Weights of a small transformer language model: 40.4M parameters.
MLP neurons of a small language model. Each row is named by its layer, matrix (gate and up: input weights) and neuron, and shows model dimensions 352-479. Each number is 128 + 24 x the weight over its row's rms, rounded and kept within 0 to 255. Numbers have three digits each. A neuron's up and down rows have the sign that makes its largest values positive.
After each neuron's rows, "fires on" lists the tokens most often at its 100 highest values on Wikipedia text that the model never trained on.

L5.gate1101:119132100098146143134120130153128120121086095139118169122096147159107138067159075122127146078121126146134127141127107130133122108126143150121099155110151110154099088107144121126134126120151132123133118085131055069109143108161159110141132110142129126130130112108089153145142124134089114113148118120138137111146152135138138116122125169150115102153130130129105133132122130110104125120134
L5.up1101:142156106139106103170114107135123115139097126144130138116120115175149144108096100094139136131129110120130183112134120126110091138148128128129113140134160095154119089118133108123102115144130066157097140133176103073158144080128129164115109082115126108167082145144153096124123156131063092122084127108147142056149114132141095120121129099131154100107069121108167114131117103125153104157181
fires on: "9", "1", "2", "6"

L5.gate1028:156183139125097140104164141130157184153148111114122130137118166104122120156127135129108134156105097113146145111147159112096120132130131133164113151082164143123103099202123122100113131120135160117127141135163158144158124155146118169128156175167089116113136164107125082150116106102102141146129099156127086080122128166162124123150125143145161133125096105127133176147159153121153109162107
L5.up1028:145134108121077141129123140106148150142150155146141162184153137088125149173164149126140113093172138099091146118123175091157122104142118095159107137102134168132133132105170108129107094145163138159143119127204131092138128142140093157107137092098083150164144105106147085127104131117085142139141135117089091121122113153122147116110157098134131130138148136109108146131154113168153146099142
fires on: " the", "0", " (", "|", " ", " |"

L5.gate546:145105131163087169127145113141114126139119122126101129161141167138168126101140162116117147141132189105172138076125148065132101135103150138082123094112151106155152113157105181125137097119065131124145118115084124143108132113105116143191149127122102120124140121129146123157080115167106149131134121115113159152118094107148133131108087129140128155146057128145131107103133121157149126151115
L5.up546:129128113130185115125114126123105086120163158121175147088119146133066152115126139168122140153091103120147109102167154129104118110116107137127091092138100128102130095128116153103129123123129132157162151143142117146166153128109123109116108131107100113163122131128146114148109166105144097124102146127142153155125125129148142156126129138099112148112142188145110141109132121141136112137137
fires on: " ", " end", "1", "0"

L5.gate941:130092157122133157130159115156136161101142118115128159143142126133136143114163094118145112150151162126139128107143112121144163172108140134128137129067133117149138112128138104127134098163130117160176113149122127138108117076099111107153108135158150135158114137129149139146115153118106093100138103157146140127134113104118086100152095108121113113113102092120142130211123101127131149131162
L5.up941:113126159151142082163128096119173149153149094082128134122124150106177119150143098102114108096088133134095128143153118139116175128137152110154093099121136162126146161129097130169098128125129155187152146160105109162159106141153148157136132089070147141152138164116128113131102120137124117147135143136104172146115088113103158147139117114151135120132121119115130161148122099141139174133164
fires on: "–", " to", " and", " –", " "

L5.gate628:156115145092144087114170108101103111125118146139139087132100139076113160095117127137101151155122178152189085138172153137143137157159140088119086150154115114164135120174066131142124122142112172120101097091128108151140142160128137129110141156114140132136177148149159178171124174160097153129125123112152159137144134125150105124124129138128118106140118106154149139148114115152143123064115
L5.up628:146161109107138131150134163101144148130135146138123128130092159158099135077138107156102124134054132128127158108125093143138103148165121094071126149132104132093121133185117130128192141124103125167117103086105149148127144102119114147126135118131110139100132094095149155146130168146133135107151138151112079138168130105165148128126092086138101119080116157104147149113141143111149136125128
fires on: " ", " March", "1"

L5.gate633:149099142134154110106118155120135131130121145147159092141136164073142171107125133104089131136126160102147146113121152107147163142165156135123137103111104149138096090098078115100113116119131093084114132131148116120137178139131091145125113137124176106181104150170118171161099150140146136082169120120130116131139115152112109112126127131168139116110078101140101126152154166126103118120120
L5.up633:149103162170165111112112134170113152157115119131148073128170120098121137149115127142149126135167171121149141125116129114144143131151106120120122127134116116143076139138094140136132094136128164118153110155119083140096149088100085113108161120122107103116130124131157129168146118124134126096130092148113147135167138149139140121155106060162154122140119132060103077115183115115121148112090
fires on: "1", "2", "6", " ", "3"

L5.gate785:139166094102134098132093123086125111113113132143129123144110116126116153127133106111146104151111114106126115126104098191158123151149109136100114112132149156130152089186125161156102137093117148130151138101162100122134146142119157098124135106116133099099080101095121150133127151094113110165132081103121176145134095084153124148103114142146119125124155156130147096109112115164103122086147
L5.up785:093136195122144109124154100118148152120134135126118185121127170156149154118101136093125145169127139162117171129156136136100156113158155136141170136148132122107131132170121120087113126092126114122082135171176137179136177075114093156119105129113166110130090131098160119113160115158148136147083099125130140123101173141072120108130154107098128155117153110156155132163150140144135177122141
fires on: "1", "0", "9", "8", "2"

L5.gate1245:162138132166120152090112131151118118152161140121155147126167136121120138142147076130164164149145140152147116151146100134146134129137162095136123117126162117108108141113125140122118133114159141109148143109089159086097175081077172158155119123172114129086114135146081156162102126106119110131124094152152122166120112140150155132102098088129126121174132148130107120193138144113146129111146
L5.up1245:157137148166136146143146122144153121152164142153135109156116120182133135114124122154160143122135108166145140114141106146149141104101139110138120154149114125134142107158102129147120157128150105092122121134113123128141157121115122139157118130143113144170119148139105071141091148122149126097120139135159104127138131097142091112094123145138148144094117095171115143119097154134099104136115
fires on: "0", " of", "8", " first"

L5.gate798:170083120143128106164119150129116173141101138145137130093117134106137125146141116146088109135116177101122162127158094100149127141153121117139127108125101157124146097144106107107096134122141131132099099100120138091112110139128089132162125108117127162117131111133149156100119097111134112103129125181080127105177166148141111133086116091119124115116068149128116144114094167125138137103119
L5.up798:126126144159097113141100118112150140162122148166158144128156167153113132108110143136103131099108159114133132150142102062129131165160070150112142137082109156177147142137094135141103108089135125146136102115128131120171116185118099157128111132088104140085140124121171131148169109116156129092155123127144108126146160111126087123129087121140134111133086147069113112102126116115138125135102
fires on: " ", "2", " on", "3", "1", " On"

L5.gate61:143120117136124106119145110135128146124150145134154151138173126119108158144129124153165106137144185109109109167147120099129107103107134099109117130105126134146126097082122108110087124082142119140128121101132100104066110140112134153112125084141125133105096115126096104172103157127157130123090183153125115155113087131140150123135157107170166095119106156130102111140106080102128156125162
L5.up61:109110134159129154123146151070087161146117158141132083141159101121187166127130123142136096157143130092139174128136143123135087145139114180134131132150121181154059148111149121134148119189124132163097113168146097130133136103084103145139125114147147173142125123109147142106128113161136149113098142156117147159136084164130163131152149107123128135138122141132113138196116103175159136146137
fires on: " and", ",", "-", "um"

L5.gate1243:168102128142117127136150139145121108144145136127149131126152151115145145165066115092139089077081139134118137105122133094113093120110157114138131127117126149135114117120107144107104115161123149168136110095135144133089143113146111130120134146077134107115124136158116111145093107144123111132118081129147133097135113130135090135106177107156144142123116105100165134138091120129143117185173
L5.up1243:145124152147105107143126128128117122156177113099142142145150177114161129144125110119149112096113171141094134119109111101136123140087180115125116140128108130134132112145088135126094112126166152174136123117139158114134141170161139148156095118086130157088111170141108113144098113153127095147128081164169102115127116124151132120153203105146120115096131132100130120133091103130141124175156
fires on: " to", " and", " or"

L5.gate590:160163122137147121145102130125160129124139117173104116080078127125140154094095136123109139181153105141114127134123150128109103144107128131137119134108148144108108124109108136148120163085117094102104090147110155094105143114105160173147116134162136143146114121109151158179140069131114115117112112122117094127134163137128114147093114155138144089092116093157105109076134141135137128145117
L5.up590:127161129142183111098133109123139136132090121132184089142109117150140099156137131110140128130116102111083096127121131112135136143157157091125122154139146133109091111117115142152136132127161099104164104149107112139068113143116107138135124092138135142121121177161105141107144147138136122128152134158131069158164152099149139138148095090116145124098159113144113163158147124107133126131118
fires on: " de", "6", "0", "3", "5"

L5.gate1262:109135151146121075144167124115140148128153126153078122074133121137118112150108117122130152153062152108115144089087163091102084135163117120180141126146100110120111182132084122146132177111101155148101136142113159105132125139154156100156095110146146102113139158136109104067080131127155120174108160125142133113111117151144157069145128122147173131097089112142134125145130147125159132140143
L5.up1262:123084119153138123126144101130124144109118124141114153113111104116125152112070090124128141111098138140117101116107154151122112090142124090121088169122124153132105115129119133131133106135102142127072136087096081170105123133131147096094118140165146169135109156153148172131110131109160151171055099111087142091097149189152135106109105148144125131101105167147130167155141162132123134128133
fires on: ".", "-"

L5.gate1056:182138151111106149134151115109092128102159113092059135135142147129134120138110122144130150106085156124125071139170189088120145081138117147100127133142115115117127128093141145133138094110093114127122094111098107162136140120122158133102111130124118127137138159088114116135094081127148099075134159133145120175125135093139132148100124115138143115147111130169113116150112125149136123142137
L5.up1056:131123096132134143116176095122107147112164149168100135125119103138136173091146166116113154141117155176118154140160118128140135157184093111107125106069163134117127116074146142116163145107132137094109101108137187168161131155122128140126094138086132144116109123148135141139117108113185110133111093097118130157151141136106111148123097104142116125143108140125134152119125155095146112092156
fires on: " ", "1", "z", " of"

L5.gate481:103147089134150103076137103138147128166137110164127177135123115128163105127170157156122103141107139137150146110129085130107126122109183125113124095140090151170127159126105157118124106120124117122077099103151072104103166158133144144101121104124180124168145156112149149123137048157099106173113122164112130144091116117141132115144123094101142148133097123095161099136131107105116161120162
L5.up481:109151119122167107097115124137123147141118111182130135139157125129115139158144134137181101173093128125172162155128123170089129101105113179102129157144091143184107147155119151132128084117150126094085112112143142086091126143105116145140140134118080074142154119109157116138132073149164149122112104134124146137125137148115156133140143156119117112134160137108112130161134046108137109144150
fires on: " the", " through", " he", " age", " Qualification"

L5.gate1032:099108130146141121121141095088087151134120132092100116099110098137117111139156157125135105160102141113124096115120132121138124131130120134103162139120162107059122140166095136082144084117110148158126100111096113141141109101104123119145138086131168149111115132178108123116103144094149116134096114141161084129122097147125149138131114124105134093164100126093154135152146143142122150088160
L5.up1032:127079127119182071167163123130115108146119158119157142137154120165152130100107106163153113152105110108087120124145131118111139119122089128119114159109140124069112150130165148113111159135115119171129167125108147118132130066126137118132109094129110126084138142066152120126130159136125152111127129131176181154158103113106087160118165105131169128137156092137143131166142112128162135148137
fires on: " and", ",", "'", " or", " have", "/"

L5.gate1144:140142105173139109158133124124135113158165161135160107121087127107146121089140091148103134113129112144137110116108120150120163116146087112157150134109132152114137111160150097123133111120142156171121142109139154165125172114110118103111127101131105086150152132137144139140122105127087171118098139087178168114094119112132098145106121106146147183159184104141158089062147120154074173113100
L5.up1144:129135106127108128156098098142149120129132182138112132161085111176125136122130099134129144116145115125163178104113107128137153116094122150152154153148163142152167099115124134096135125104105101117120134094109144169142177159103082132187135120133122109137103104125138093153110156113119114104124137141092132096126116126126096148094128096162137143109114131162127096094154104151132109111125
fires on: "9", "\n", ".", "8", " life", "0"

L5.gate1208:092115105103097126133142140140098142124114130139127130101145108168110168129140121120182102129112123141119133084174093145113102112205167143142107099155123087114141093130118119105145168133134161128109122134142142121112166095119153128144155146099138136138152154155134125151136136111112083097130122109141144161124125123120150111097142137124135095128175145141075138140081155118155077112131
L5.up1208:127094138092130118103106141084108161122179124157133144102114114162096108104150134123190090095093141111142112161145100130112138137151111118168126109117137092108137124112138122093118142128172069139149122126148159186137126120142145108125157093145111096107106103155121116116133123114115085150140147120141104151134123113150161114063123106120094141137113109154086101114132124094102140151124
fires on: "0", "1", "2", "5", "9", "8"

L5.gate298:125180121143141100090134184130132133146165143149156173096117136120134127122112152103117145125157162156103130083139144056116119135148109119072125125153090087152132128135120107123114125107150117087095150120153129162119157095118130105095105133133152098126116101114124101160092119139119165130100088077118133140117127124148128132151119134143121159141137142103157161141186154157088107103170
L5.up298:108140148138150120132151105164149140092113155155150158101130155072197150132148139096135125091117190173113112139118101133087148146119120149122110088078161131127144101176117126082099141096150171123108094093151086059111107143133124118129135145126142100140151130114160121115143166150119126157139154150144150141157181124137144147188128106115162151146144097094117123151131111154105085153129
fires on: "2", "0", "3", "5", "9"

L5.gate768:161126112102137117112116140096136128106137158123157134113125146134090116136175150129119175167100113124152163080126175094122137140125114126122119122126108115152130106150088128090131101104072142095132151148118124175111132133118170153127124118137042099105138119136151122185114104078137153115175179100147182178104081172149130104131158131118102145105090143114132161097119125125131097155125
L5.up768:127117131092102102134138100124116120117088172143126145142135101143117138130143120151145124090087139134137178129116112133081163120131123144164103121125167103133105148116160137114164166118121153096118126138163153186136147075174131097095116151133129150132123112102071153102091153099135122122105101152104132128128124109140147147114158128162164126127133126090114123134130092184148119127166
fires on: "1", " ", ".", " ("

L5.gate255:129164120101156131118121137145128201169145103156125153113131146147129091150118168119156146149080127103173140109129131124111140135125126085100115113110139108125129158122076096136148136107156138125112171086132108134126130158144123119137089114121112177084158136135078117114104136119152109103095135137077125149105126148131125165169123079162115114116148139128127104141144147112086111104134
L5.up255:120124095121120127106093123110145106147127110119116141125178112132193119075129127129160106105074144116154100127141145148124147131146139090111119153142095161107151172075100063107139155137139147164116133095122112120155142136130125087140116120147104126097133158131049106071061114115175117111069108138087112149103107110123114124127117159176119126155139149137114182146109139110125133133127
fires on: "\n", "s", ".", " |"